Weights of a small GPT-style language model, trained from scratch on English Wikipedia.
Size: 21 layers, width 448, 14 heads of 32, MLP 576 SwiGLU, 61.8M parameters.
Architecture: RMSNorm before each block, rotary positions, no biases in attention or MLP, untied embeddings.
Training: a variant of Muon for these matrices, 380M tokens, 10433 steps.
MLP neurons of a small language model. Each row is named by its layer, matrix (down: output weights) and neuron, and shows model dimensions 320-415. Each number is 128 + 24 x the weight over its row's rms, rounded and kept within 0 to 255. A neuron's up and down rows have the sign that makes its largest values positive.
Before each neuron's rows, "fires before" lists the tokens most often just after its 100 highest values on Wikipedia text that the model never trained on. A number after a token or word is its count.

fires before: "\n" 38, "-" 28, " of" 6
L7.down507 [142 135 153 143 145 104 160 128 161 135  91 156 154 134 134  72 185 133 118 100 119 142  99 131 191 155 138 118  86 126 112 122 135 143 126 118 121 126 100 157 157 115 135 127  94 139 120 141 164  95 155 132 114 166 143 123 147 109 114 146 133 116 137 145 184 132 182 101 167 109 127 150 164 170 124 107 145 103 101 121 113 127  78 173 157 113 144 109 147 149 116 124 110 110 117 184]

fires before: "\n" 80, " United" 5
L4.down373 [150 111 132 139 119 122 135 153 125  66 170 131 173 108  82 142 180 118 136  97 148 144 158  99 127 160 166 137 132 145 144 136 121 135 165 143  83 120  98 124 135 146 103 142 104 132 121 124 135 128  92 112 140 165 152 128  89 131  94 130 125 110 144  96 113  95 165  80 149 134 117 116 108 129  86  92 160 132 117 132 132 104 117  61 169 125 151 104 130 139 133  95 122 181 147 114]

fires before: "\n" 42, "|" 28, "=" 9, "===" 6, "==" 4
L3.down361 [142 134 128  93 120 126 149 121 108 120 159 119 141 130 110 106 142 114 136 110 123 126  93  91 104 127 106 182 151 150 113 138 144 129 131 115  99 144 107 133 117 119 155 153 120 137 128 169 133 142  93 123 135 140 127 156 100 152  95  95 130 144 144 116 116 134  49 143  89 137 168 145 133 162 139 187 152 121 102 105 129 136 130 157 169 106 112 149 102 128 140  99 159 112 117 111]

fires before: "\n" 99
L3.down209 [122 152 129 165 133 120 130 173 122 137 156 145 118 126 119 139 235 115 117 129 155 116 163 125 117 160 127 152 131 134 108 104  89 122 163 124 151 133 119 117 160 123 102 131 129  76 128 125 106 125 135 129 125 148 126 137 128 136 133 114 153 159 115 120 108 101 153  90  88 170 126 113  90 130 112 149 120 115 107 106 165  94 107 113 171 156 115 113 106 122 142 121 119 134 115 131]

fires before: "," 52, " to" 7, "." 6, " he" 4, " by" 4
L4.down176 [145 107 103 116 121 132 122 145 126  76 125  76 140 104 114 148 156  64 140 154 195 105 109  86 107 163  93 126 100 142 134 148 102 115 121 142 118 172 152 135 102 106 177 158 125 139 128 166 135 150 106  70 127  99 106 114 134 124 118 138 131 134 126 128 153 142  75 100 116 113 143 139 151 119 100 107 160 152 169  65 131 138 100 106 142 151 115  82 141 136 147 121 108 146 128 111]

fires before: "\n" 33, "-" 13, "The" 11
L6.down133 [111 104  65 125  89 125 128 169  99 142 105 143 110 109 134 123 157 146 157 146 159 136 155 127 134 143 151  93 171 154 131 135 127 109 112 128 112 101  77 145 111 111 200 141  85 116 112 127 115  89 142 110 108 156 159 139  62 107 133 172 149 134  72  75 103 134 117 130 148 131 140 145 116  92 127 107 132 147 127 149 127 115 124  95 184  75 120  96 168 125 122  99 157 181 101  98]

fires before: " of" 68, " |" 7, "S" 6
L18.down130 [163 106 170 114 152  95  85 114 155 143  98 117 119 133 192 132 155  95 116 116 100 141 131 176 148 122 138 100 116 186 120  87 113 114 126 138 127 122 178  91 124 111 138 119 103 142 153 146 124 154 137 151 119 169 114 120 139 131  75 107 130 106 123 179 135 121  82 127 145 139 120 141  79 123 146 136 110  90 125 141 131 132 129 159 146  96 159 130 134  94 117 132 138 113 148 107]

fires before: " |" 30, "\n" 20, "-" 13, "|" 6, "A" 5
L5.down300 [169 121 110  97 126  95 110 123 158 132 160  97 148 202 154 166 135 114 149 121 175 110 102 115  80 132 127 105 114 146 106  97 123 134 114  82 154 138 182 102 154  99 141 136 137  99 138 154 156 121 121 155 101 123  89 111 133 183 106 147 136 134 158 154 163 141  85 105 128 125 188 162 132  89 115  80 100 146 101 157 126 123 128 127 172 139 135  96 115 126 107 122 124  81 146 118]

fires before: " of" 51, "," 7, "." 6, " later" 5
L3.down440 [137 144 146 119 111 109 113 118 106 101 102 130 136 133 143 101 116 142 106 121 122 130 153 158 135  81 125 152  98 113  92  91 111 119  95 117 123 136 120 164 143 133  96 109 146 209 115 128 163 165  98 122 104 155 148 125 131 127 140 147 127 112 138 172 159 101 109 135 142  86 162  92  96 136 111 113 124 105 118 184 114 129 138 167 143 125 151 122 129  94 129 131 176  85 135 133]

fires before: "\n" 95
L4.down565 [145 154  96  96 160 107 112 125 151 111 138 126 152 127 165 106 209 146 121 135 123 111 131  96 133 126 107 159 154  66 146 105 150 128 105 158 114 163 153  98 192 136 138 113 146  97 167 136 147 125 165 163 156 140 147 163 118 106 130 171 170 127 126 112 137 124 103 111 173  73 138 147 118 100 146 123 161 110  90 140 133 134 133  86 155 164 102 118 141 134 157 157 139 141 112 126]

fires before: "." 13, " of" 11, " with" 11, " to" 11, " in" 9, " as" 8
L12.down259 [135 116 126 120 104  82 175 139 109  96 135 109 134 132 119 132 203 115 115 157 138 117 187 132 116 118 142 116 100 154 165 103 126 114 138 145 110  87 131 134 159 124  81 154 138 183 122 112 172 148 151 128  76 121 137 116 100 107 122 121 123 133 151 138 173 152 125 170 118 152 169 145 103 102 109 119 111 163 124  97 132 129  80 121 147 103 101 116 115 140 164 128 163 120 124 137]

fires before: "\n" 25, "|" 12, "-" 10, "The" 5, "===" 4
L4.down105 [129 134 155 130 170 126  99 146 112 142 145 119 131 150 158 149 153 117 143 146 118 102  74  97  89 113 151 173 112 136 146 105 122 118 118 141 135 163 106  70 149 138 122  98 173 111 120 124 135 143 137 155 148 163  91 123 109 119 160 128 150 112 124 112 121 160 118 130 178 159 119 155 156 131 142 110 143 103 159 135 138 108 122 157 161 126 103 134 137 107  84 125 118 110 118 127]

fires before: " that" 27, "," 17, " the" 7, " \"" 6, ":" 5
L15.down273 [149 147 138 121 133 134 149 156 100 140  98 129 127 136 151  90 208 131 158  93  87 151 142 112 107 155 114 109 101 150  90 160 111 147 114 158 123 188 116 121  84 174 136 163 126 124 131 190 146 127 121  94 127 162 170  94 122  84 168 162 109 128 105 100  92 124 118 132 148 125 130 130 136 142 116 128 127 104 119 152 115 147 170 117 106 127 142 132 174  93 119 177 113 139 165 136]

fires before: "\n" 91
L4.down479 [ 86  92 120 120 116 146 159 133 145 148 109 135 111 116 126 136 150 116 116  99 123  99 133 150 106 110 102 136 150 104  95  93 132 143 132 187 111 149 114 119  80 166 109 114 150 120 108 149 115  99 118  74 132  83 172  71  80 193 137  98 108 112 137 106 119 122 116  77 131 143  98 153 130 128 155 108 137 104 134 126 118 105 119 150  81 140 128 127 155 144 128 101  90 141 109 137]

fires before: " |" 46, "===" 7, "rd" 6, "====" 6, "==" 6, "-" 4
L10.down234 [162 147 153 170 156  94 114 150 125 123 143 142 121 112 122 108 176 150 160 145  76 138 159  97 119 120 107 117 128 177 141 131 129 151 147 118 121 113 121 197  95 119 129 160 120  93 127 163 142 165 147 112 118  82 130 149 137 116 108 119 139 139 123 164  95 144  93 118 109 106 129 138 140  74 124 115 106 119 108 154 111 140 116 125 152 119 127 131 118 133 120 167 135  84 141 151]

fires before: "\n" 100
L5.down338 [139 138 132 140  76 140 112  96 126 135 123 159 103 126 118 115 255 112 144 122 123 133 144 135 145 128 127 115 131 133 126 125 119 127 126 128 134 121 127 138 125 144 102  94 135 140 118 121 124 150 107 117 135 152 102 139 117 132 144 128 113 104 117 135 133 139 120 130 123 121 108 147 127 110 135 127  94 134 118 147 138 135 129 116 133  95 129 122 101 144 116 122 141 154 156 119]

fires before: " |" 44, "st" 12, "ª" 6, "," 4
L17.down191 [108  93 127 119 128 115 124 170 105 114 106 147 117  93 164 131 129 159 107 141 148 118 128  77 132 106 164 143 130 123 116 140 109 127 125 153 149 108 129 134 127 131 120 114  67 148 136 153  97  91 156  95  85 127 122 161 132 130 110 114 133 137 123 130 123  98 115  90 137 102 165 179 130  92 141 161 134 100 106 164 142 112 151 120 128 121 214 157 133 130 133 166 103  83  87 169]

fires before: "," 32, "." 21, " |" 19, " in" 4
L5.down521 [128 137 113 123 131  87 147 123 128 157 141  74 159 116 157 146 117  93 112 168 138  96  95 123 148 131 110 133  83 149 145 126 157 109 107 132 111 141 165 176 141 115 133 148 138 124 104 141 155 151 124 135 131 159 126 141 134 202 151 136 100 144  74 129 155 123  85 141 122 125 145 134 139 175  91 120 142 179 124 114 124 138 132  94 161 134 128 111 152 159  99  99 150 127 139 100]

fires before: " |" 54, "\n" 4
L7.down93 [146 137 129 139 116 140 143 138 114 138 125 122 167 107 131 110 172 129 119  84 106 116 124 141 115 112 130 121 107 114  96 167 153 101 128 140 118  91 124 157 131 131 148 163 158 141 152  93 135 116 112 160  99 129 123 118 178  95 130 122 143 107 156 136 171 110 137 128  73 121 121 154 130  88 172 118 156 106 115 142 119 126 137 105 129 161  76 131 143 133 147 156  97 130  75 154]

fires before: "\n" 83, " a" 4
L4.down417 [140 131 114 118 116 133 153 130 105 162  98 114 137 122 142 120 217 127 142  92 108 132 128 168 146 127 121 163 127 145 121 152 168 147 100 144 115 136 165 157 159  88 104 141 113 149 136 118  90 154 151 138 107 132 108  85 147 125 119 104 130 117  81 148 115 133 136 142 163 167 122 149 127 166 126 164  85 150 122 140 137 169 135 108 129 141 106 123 122 122 113 120 112 127 100 123]

fires before: "|" 17, "-" 15, "===" 12, "The" 5, "====" 5
L2.down402 [137 162 101 119  99  94 134 125 141 115 141 122 126 123 132 118 183 143 110 109  98 160 125 146 118 122  67 115 129 152 124 150 135 140 129 109 179 121 124 101 117 115 129 141 170  70 133 104 120 172 146 111 116 110 123 112 116 106 112 150 140 172 143  95 112 107 118 106 124 133 114 162 148 124 120  91 100 129 122 123 170 140 153 126  90 118 154 135 107 102 165 114 118  90 126 138]

fires before: "." 43, "," 9, " and" 8
L13.down484 [152 138 132 167 137 126 139 125 135 135 136 155 111  99 103 101 146 137 147 202 117 105 119 102 133 169 113  99 138 119  86 135 110  99 102 136 142 148 132 122  94 112 104 113 132 150 108 145 139  82 112 126 107 123 138 140 133 155 112 159 132  89 119 127 113 130 176 119 143 123 124 130 121 158 125 174 126 111  97 171 104 144 131  74 128 148 204 139 159 107 100 149 167 136  73 106]

fires before: " |" 67, ":" 21
L13.down218 [141 151  87  95 156 107 171 159 142 101 129 132 146 224 114 140  89 117 115 162 143 114 132 167 145 160  94  98 113 143 114 135 119 117 152 136 151 158 121 118  98  60 130 106 130  79 146 136 135 117 175 159 100 139 108 127  98 105 123 115 136 143 164 120 161 132 122 115 114 164 114 126 114 102 139 145  99 147 134 119 123 117 125 121 138 129 102 149 149 140 130 159 124 116 150 160]

fires before: " of" 48, " Two" 5, "," 4
L13.down5 [ 93 110 137 132  84 100 101 117 136 109 168 150 129 139 133 124  95 100 113 161 146 113 106 155 143 105 130 153 135 138 132 132 147 114 136 141 135 111 151 117 149 124 133 113  86 135 134 156 159 211 110 148  93 154 157 107  94 169  93 158 163 122 120 147  83 132 115 111 154 125 141 142 153 124 141 116  77 139 118  97 149 112 132 160 129 125 163 132 181 131 144 146 105  92 113 102]

fires before: "\n" 32, " He" 10, "." 8, ";" 6, "," 4, " She" 4
L15.down210 [117  96 119 162 106 121 112 133 127 154 146 144  90  89 122 123 168 116 136 150 107  50  94 135 128 151 130 151 152 119 166 121  86  75 129 163 129 187 116 140 110 110 146 149 131 130 112 159 152 123 143 133 149 147 130 141 120 120 122 111 107 121 163 127  79 102 133  83 127 115  86 142 161 123  93 102  69 120 126 178 101 143 153 129 110  87 142  79 100 165 121 130 170 113 131 104]

fires before: " by" 40, " of" 10, " with" 10, " and" 6, "," 4
L10.down339 [147 153 118  91 126 103 124  71 112 145  99  97 131 153 120 117  99 112  90 130 158 132 140 159 153 160 161 118 114 115 122 127 143 131  94 136  71 204 136 144 145  89 161 127  92 113 132 132 149 113 142  70 116 122 102 140 155 158  93 144 141 134 131 148  85 136  86  81 138 107 135 166 110 116 143 132 149  98 154 138 160 123 121 133 143 131 110  71  87 139 118  99 136 167 143 136]

fires before: " |" 55, " m" 5
L10.down230 [119 124 145  81 149 151 150  81 147 105 102 149 133 121 122 113 183 117 110  90 113 160 140 124 148 170 105  92 157 113 105 146 106 161 134 186 122 136 134 126 166  80 136 113 127  81 134 168 111 139 160 125  98 124 103 156  91 101 160 121 132 136 132 149 125 106 114 131 131 136 107 181 150 101 126 149  94 172 116 111  89 106 148  75 139 132  96 120 111  91 179 184  98  93 109 131]

fires before: "-" 54, " " 17
L10.down299 [137 104 126 165 105 135 146 152 104 136 122 112 127 125 152 136  47 116 134 167 117 100 118 111 109 158 130 136 157 106 145 127 120 120 150 151 127 146 158 154 138 142 111 125  80 130 149 172  97 151 109 128 146 155 100 140 174 104 116 134 118 153 139 137  80 125 126 101  57 101 110 123 123 124 151 106 108 123 137 118 106 109 148 117 177  86 151 115 127 135 101 145 130 121 136 128]

fires before: "\n" 87, "-" 4
L2.down396 [135 128 157 179  87 128  96  88 122 146 160 127 141 151  57 125 203 156 135 134 139 119 106  84 168 117 133 133  95  94 119 132 153 141 133 121  97 125 108  97 116 130 114 123 102 128 136 125 109 122 117 132 185 136 179 101  95  98 112 145 171 128 110 139 106 119 129 123 107 114 115 152 143 123 103 139 139 112 140 149 158 102 167 137 131 128 139 123  97 131 116 108 154 140 174  84]

fires before: " |" 53, "," 8, " on" 5
L4.down173 [134  97 127 152 113  92 143  83  99 107 129  95 151  82 158 117 116  78 108 176 102 126 166 140 154 129 120 113 101 108  79 104 172 143 133  99 155 144 169 126 153 163 141 134  86 140  93 130 125 105 140 127 130 127 122 126 109 129 132 150 162 137 101  67 204 109 112 118 135 130 157 135 117 121 136 115 106 132 118 112  94 168 157 174 138 157 125 101 147 134 115 110 116 106 134 144]

fires before: "\n" 100
L7.down228 [ 99 132 111 144 109  98 111 122 127 152 123 135 130 100 125 133 255 127 110 137 134 133 110  88 133 128 119 119 139 139 118  94 136 103  89 129 147 123 149 129 144 131  94 114 123 126 112 145 129 139 124 131 129 151 101 126  83 117 138 133 109 132 156 113 146  92 111 109 125  91 111 143 130 111 112  85 143  93 136 165 128 150 141 112 139  86 104 122 131 143 133 161 140 158 154 116]

fires before: ";" 75, " –" 9
L18.down309 [141 173 136 120 138 148  86 141 126 138 133 135 124 137 107 122 255 153 135 156 109 131 153 137 129 104 150 161 154 129 121  87 112 116 112 161 108 113 136 110 124 121 101 131 156 129 141 126 154 148 107 111 172 103 115 149 119 134 133 121 122 124 113 144 123 136 113 134 104 100 136 148 151 109 134  99 122 128 138 154 142 150 140 138 117 121 155 119 136  96 146 176 133 138 124 121]

fires before: "\n" 100
L6.down339 [122 143 146 141 147 103 201 122 152 111 126 154 147 130 116 124 255 121 110 154 150 132 140 142 150 118 128 151 160 151 134 127 127 123 109 105 154  71 153 116 132 171  99 154 142 115 117 152 137 129 104 153  85 117 145 104  91 119  89 118 133 139 142 129 119 135 113  89 162  98 129 117 118 119 125 107 126 122  97  95 129 134 141 100 143 148  88 165 116 128  85  91 117 127 131  89]

fires before: "\n" 51, " |" 23, "," 9
L14.down221 [107 119  98 144 106 144 134 155 130 110 119 137 169 145 116 138 191 130 122 127 133 110 108 117 133 117 130 161 123 104 173 128 157 140 151 160  96 143 113 159 121 110 117 140 145 143 152 137  99 107 147 132 117 139 122 102 140 132 140 106 181 145 146 122 130 139  68 119 151 105 150 155  93 158 140 158 113 135  76 103 104 142 146  98 146 109 120 111 124 116 164 136 153 115  56 117]

fires before: " \"" 32, "ing" 19, "s" 7, ":" 5, " " 4
L12.down550 [155 120 121  93 135 147 171  95  96 167 136 166 132 181 165  87 131 139 145 105 114 104 110 146  81 150 156 178 134 134 174 120 114 136 135 131 104 153 136 116 157 138  84 173 126 103 136 117 120 150 128 119 120 145 140  97 105 133 128 170 115  86 143 115 131 162 138 126  94 118 157 119 117 156 120 127 112 146 124 148 135 156 115 109  96 129 152 169 146 102 120 154 100 136 135 136]

fires before: "\n" 26, "-" 23, "===" 6, "." 5, "," 5
L6.down472 [ 85 122 145 106 168 107 117 132 134 118 137 113 103 121 166  94  97  88 122 136 108 107 135 139 123 157 121 160 122 166 123 142 143 131 122 157 178  92 140 160 116 152 108 133 134 133 106 145 139 140 122 123 141 137  83 103 144 119 147 169 160 159 139 150 128 131  96  95 151 112 103 168 146 166 140  76 146 125 123 109  93 136 116  92 126 163 179 110 122 115 118 125 119  87  89 126]

fires before: "\n" 71, " the" 7, " he" 4
L3.down1 [128 179 152  95 138 153 116 122 153 150 133 124 179 145 135 136 144 124 131 139 133 134 133 167  97 102 156  95 102 107 150 170 112 162 107 118 137 100 117 118 130 146 146 133 180 122  83 145 133 101 134 142  95 101 125 123 132 126  76 185 126 140 145 175 146  86 141 129 146  83 160 140 137 195 116  73 117 168 171  80 164 134 128 114 135  73 172 117 163 135 110 127 118 159  92 150]

fires before: "\n" 82, " " 10
L6.down230 [116 157 142 114 122  91 136 128 102 151 162 117 168 116 141 125 120 115 134 170 148 157 153 140 113 168 141 106 110 107 121 136 137 131 173 125 117 112 146 128 130 112 108 119 109 125 170 137 103 141 130  96 126 119 113 110 105 122 146 123 136 128 113 100 121 140  48 106 118  90 138  79  80 136 144 146 116 153 162 112 133 106 149 101 144  98 149  87 173 153 148 134 116 132 128 155]

fires before: ";" 96
L17.down439 [101 141 153 104 147 123 119  90 178 137  99 136 147 143 116 110 198 123 100 129  93 118 145 145 114 110 127 114 129 166 104 145 121 149 154 122  83  69 183 115  60 157 108  86 136 108 130 110 149 125 113 141 144 111 133 138 106 169 152 108 128 115  99  95 153 145  79 125 113  96 154 152 100 107 168 136 128 126 118 144  90 109 131 132 162  97 185 168 153 147 155 142 106 146 125 129]

fires before: "." 18, "," 16, " to" 9, "ing" 7, ":" 6, " of" 4
L10.down472 [ 97 120  98 132 135 119 123 128 132 107 150 112 117 101 123 157 198 130  97 136 117 112 180 147 120 137 123 179 111 152 121 117 154 133 152 126 137 133 168  78 155 109 128 148  98 131 110 177 140 164 107 116 131  85 158 108 111 177 119 170 115 157 124 102 137 159 114 176 125 140 138 112 157 110  90 117 148 137 170 103 152 100 142  89 103 163 117 129 167 156 103 141 148  92 115 162]

fires before: "s" 30, " of" 29, ":" 6, "," 5
L16.down358 [114 128 123 125  81 150 145 135 104 147 115 130 121 116 125  93 205 166 145 126  75  98 143 171 108  87 104 179  91 111 107 141 105 172 130 174 138 141 137 148  86 104 136 165 132 114 139 122 111 151 121 147 101 119 158 145 155  88  96 141 137 115 118  96  91 139 116 146 127 142 127 124 114 134 178  95 107 124 130 103 114 203 109 129 122 129 123 116 145 129 174 140 102 142 141 117]

fires before: "\n" 81, "==" 5
L4.down42 [184 151 109 126 175 150  80 152 148 113 136 134 127  92 103 120 231 141 150 105 131 125 122  99 112 130 131  88 115  97 138 139  98 161 106 128 142 127 116 157 124  94 119 164  86 147  95 118  81  95 113 148 118 122 152 151 140  95  98 135 133 154 143 148 117 120 174 137 127 140 107 143 134 104  96  76 171 132 105 129  77 184 114  78 167 116 132 134 103 161 127 136 129 122 100 112]

fires before: "\n" 100
L4.down83 [124 134 123 123 107 110 111 146  60  75 122 118 159 122 114 162 161  96 134 151 144 124 152 150 123 141  89 116 164 106 122 127 122 151 134 177 159 137 121 173 100 153 135 113 158  99 130 180 102 113 125 159  68  83 174 125 113 161 107 163 127 116 131 179 117 125 170 156 114  84 104 120 114 125 144 140 122 149 159 126 155 133 109 201 122 140 133 128 178 128 176 138 124 112 127 121]

fires before: "." 36, "," 21, " and" 7
L17.down384 [137 122 130 109 120  79 113 127 140 128 142 157 121  84 135 126 190 134 101 150 133 137 120 132 111 123 126 107 139 118 100 153 114 145 143  94 101 142 123 125  98 122  84  95 158 167 109 117 148 141  85 109 142 151 140 145 113  53 135 131 137 111  93 159 118 188 134 100 130 147 130 138 117 106 117 131 139 132  91 135 134 126 128  84 123 152 165 114 151 131 115 146  96 134 105 137]

fires before: "===" 35, "==" 25, "|" 8, "====" 6
L4.down381 [133 153 138 120 150 133  56 140  86 113 134 136 201 112 113  91 220 107 159 109 138 119 104 126 122 183 134 131 112 120 118 122 120 100 132 139 122 110 164  84 128 160 125 137 125 129 129 156  60 120 122 111 160 185  98 163 154 127 127  92 102 144 157 128 164 151 134 129  97 131 131 129 112 133 170 103 100 119 128 144 108 110  99 145 173 115 115 112 137 156 111 140 118 157 126 114]

fires before: "-" 23, "|" 17, "\n" 11, "==" 11, "===" 9
L4.down257 [111 130 131 138 112 112 161 118 150 143 105 108 152 140 125 127 191 118 168 110 139 128  96  96 182 122 124 128  74 120 186 131 110 103  76 159 164 153 124 123 112 128 114 181 132 153 183 134 144 133 146 120  93 124  77 138 150 138 137 102 147 148 119 100 134 109  76 133 151 115 119 120 114 118 123 108 119 107 167 132 152 156 130  71 124 123 119 136  78  89 160 107 127 105 120 102]

fires before: "\n" 96
L3.down541 [143 119 143 116 118 129 122 139 115 122 119 136 130 135 132 115 255 115 124 107 146 115 132 118 108 115 136 160 129 134 120 127 133 154 110 145 102 108 138 119 114 174 188 132 140 156  67 114 122 145 124 130 141 150 122  92 121 125 138 130 131 111 171 127 122 125  98 109 114 116  97 124 132 105 152 124  98 127 133 122 162 121 147 109 154 122 133 129 125 122 120 132 158 145 140  92]

fires before: "-" 79, "\n" 9
L14.down185 [148 140 131 129 118  95 146 141 177 123 126 127 103 128 140  91 196 144 122 116 100 131  98 143 120 152 159 119 139 121 117 165 137 112 146  98 149 108 169 123  95  82 114 127  97 113 146 115 120 149  66 142 128 111 121 124 135 149 101 162 155 127 159 123 129 141 147  94 114 131  95 138 163 164 134 127 145 100 128 125  87 148 161 107 151 119 139 110 125  43 154 120 114 121 125 145]

fires before: " to" 41, " in" 10, " on" 4
L16.down275 [121 114 121 140 115 106 113  91 139  86 112 129 136 164 140 101 152 104 119 145 143 115  83  77 162 149 145  90 123 122  99 154 121 140 129 106 135 182 160 114 156 176 167 156 133  98 147 106 153 128 130  93 159 111 164 144 145 105 142 103 146 140  65 140 115 147 103 118 129  75 101 132 131 117 149 113 103 125  65 155 114 144 165 165 131 177 158  66 106  96 159 113 114 129 125 149]

fires before: "|" 28, "\n" 27, " " 8, "-" 5
L3.down86 [186 160 133 127 144  83 179 110  87 134 123  95  97 130  98 144 134 135 130  97 141  96 148 102 168 132 110 136 133 149 144 156 106 200 143 153 119 134 153 129 144 135 113 116 106  95  96 154 125 190 124 140 100 161 138 112 170  96 154 118 111 137 136 118 137 128 149 142  64 117 129 183 125 126  90  97 100 124 100  90  82  97 126  78 101 121 157  92 133 116 140 147 136 125 145 125]

fires before: "." 32, ")" 12, " and" 9, " Navy" 4
L6.down469 [152 153 158 147 121 179 143 111 130 197 153 129 126 125  83 142 105 136  99 180  91 136 150 155 131 158 108 128 116 138  94 129 135 106 108 131 133  95 127 122 125 134 104 128 119 115  95 168 119 162 121 154 115  87  93 136 150 153 155 113 124 131 126 105 112 109 142  89  72 137 126 142 147 112 133  96  93 141 154 126 139 135 112 110 144 160 140 124 166 111  98 123 139 163 137  89]

fires before: "\n" 22, "-" 19, " and" 7, " there" 4
L5.down115 [121 100 131 140 146 131  91  84 104 136 141 111 143 142 123 129 151 112  94 106 115 103 129 119 137 142 127 133 111 137 174 132 138 104  73 182 162 105 145 103 157 156 144 126  93  80 112 157 116 105 150 163  93 180  92 130 150 127 121 138 128 127 153 163 127 213 167 121 167  97 155 112 141 123  96  93 107 128  81 146 110 100  98  71 129 160 114 132 180 112 141 102 143 104 132 136]

fires before: "\n" 52, " |" 15, "==" 10, ":" 6
L5.down469 [128 139 119 113 145 139 141  91 116  91 122 130 168 171 133 136 194 128 107 119 101 140 166 129 174 152 117  72 107 150 157 171  82 128 141 146 117 178 125 144 141 131 153 133 125 105 114 111 107  65 162 101  83 140 132 113  85 119 111 138 114 149 135 130 139 138 164  98 130 102 146 104 119 145 168 125 137 117 158 101 152 122 104 146 147 136  88 128 124 126 119 142 145 113 119 123]

fires before: "-" 90, "\n" 10
L10.down107 [110 160  90 134 183 115 152 100 153 120 139 145 128 132 129 119 255 143 145  99 150 153 122  97 131 130 172 146 145 137  72 128  82 144 136 165 133 108 134 128 132 152 104 146  93  87  93 140 110 143 133  79 131 136 106 102 136 182 143 143 131 132 123 135 118  78 141 116 119 125 163 115  83 149 114 142 114  90  95 114 126 132  84 118 161 144 118 112 154 153 117 126 151 134 144 116]

fires before: "\n" 100
L4.down135 [177 106 158 131 144 121 131 118 109  74 138  95 163 152  84  82 146 123 119 133 109 161  85 132 179 154 165 110 148 147 104 163 159 106 134 124 149 123 129 141 105 162 123 133 155 176  99 131 117 126  78 123  97 137 152  99 148  69 118 129 111 118 138 141 180 119 157  90 101 141 120 128 155 113 153 113 127 117 173 148 138 119 115 149 128 143 139 157  94 129 112 148 117 147 119 148]

fires before: "\n" 45, "|" 16, " Party" 7
L4.down469 [115  84  76 137 164 114  70 161  68 123 157 102 133 108 123  82  85 143  93 119 112 122 113 162 162 119  94  98 153 135 127 115 126 153 184 139 106 105 119 147  73 132 151  91 138 122 115 174 132 110 127 132 121  61  85 164 128 211 124 133  92 178 137 125 133 158 138 106  99 161 126  93 158 120 124 137 146 120 154 166 127 115 101 153 112 119 115 122 119 121 139 116  53 140 122 101]

fires before: " |" 43, "\n" 9, ";" 7, ")" 6
L14.down285 [149 136 112  95 103 112 124 115 119 137 152 100 120 162 100 110 255 137 122  95 164 104 119  68 156 138 115 104 156 190 110 124 140 122 128 164 142 149 137 147 124 105 153 197 141 133  87 120 156 146 166 119 132 159 116 128 104 116 167 132 144 118 130 164 122 151 143 127 124 114 148 130 105 106 120 135 107 111 118  87 108 131 108 112 129 114 100  82 121 157 147 163 129 148  93 154]

fires before: "\n" 44, "-" 18, "|" 10, "===" 6
L7.down132 [ 89 120 108 142 101  64 135 147 140 141 132 119 127 166  98 102 170 135 131 122  86 127 106 163  93 125 108 148  85 170 181  96 162 120 135 157 120 105 110 152  86 133 160 189 124 144 132 156  97 138 150 127 153 120 121 117 162 153 137 150 121 144 126 146 122 134 116 104 140 194 123 158 118 119 144 118 123 151 113 113 136  78 163 157 161 128 178 112 108 143 137  82 125 129 119 144]

fires before: "\n" 100
L10.down79 [149 138 170 135 166 156  90 131 133 128 133 137 122 114  76 127 255 123 136 184 132 124 184 122 150 123 123  99 122 116 139 122 139 153 103 122  99 117  98 114 127 146 109 117 145 175 119 162 136 151 110 118  95 137 120 142 121 151 141 126 125 118 142 110  99 125 127 176  79 125 152 128 159 137 142 144 148 128 132 135 144 134 143 168 118  94 117 126 123 148 148 119 131 140 111 124]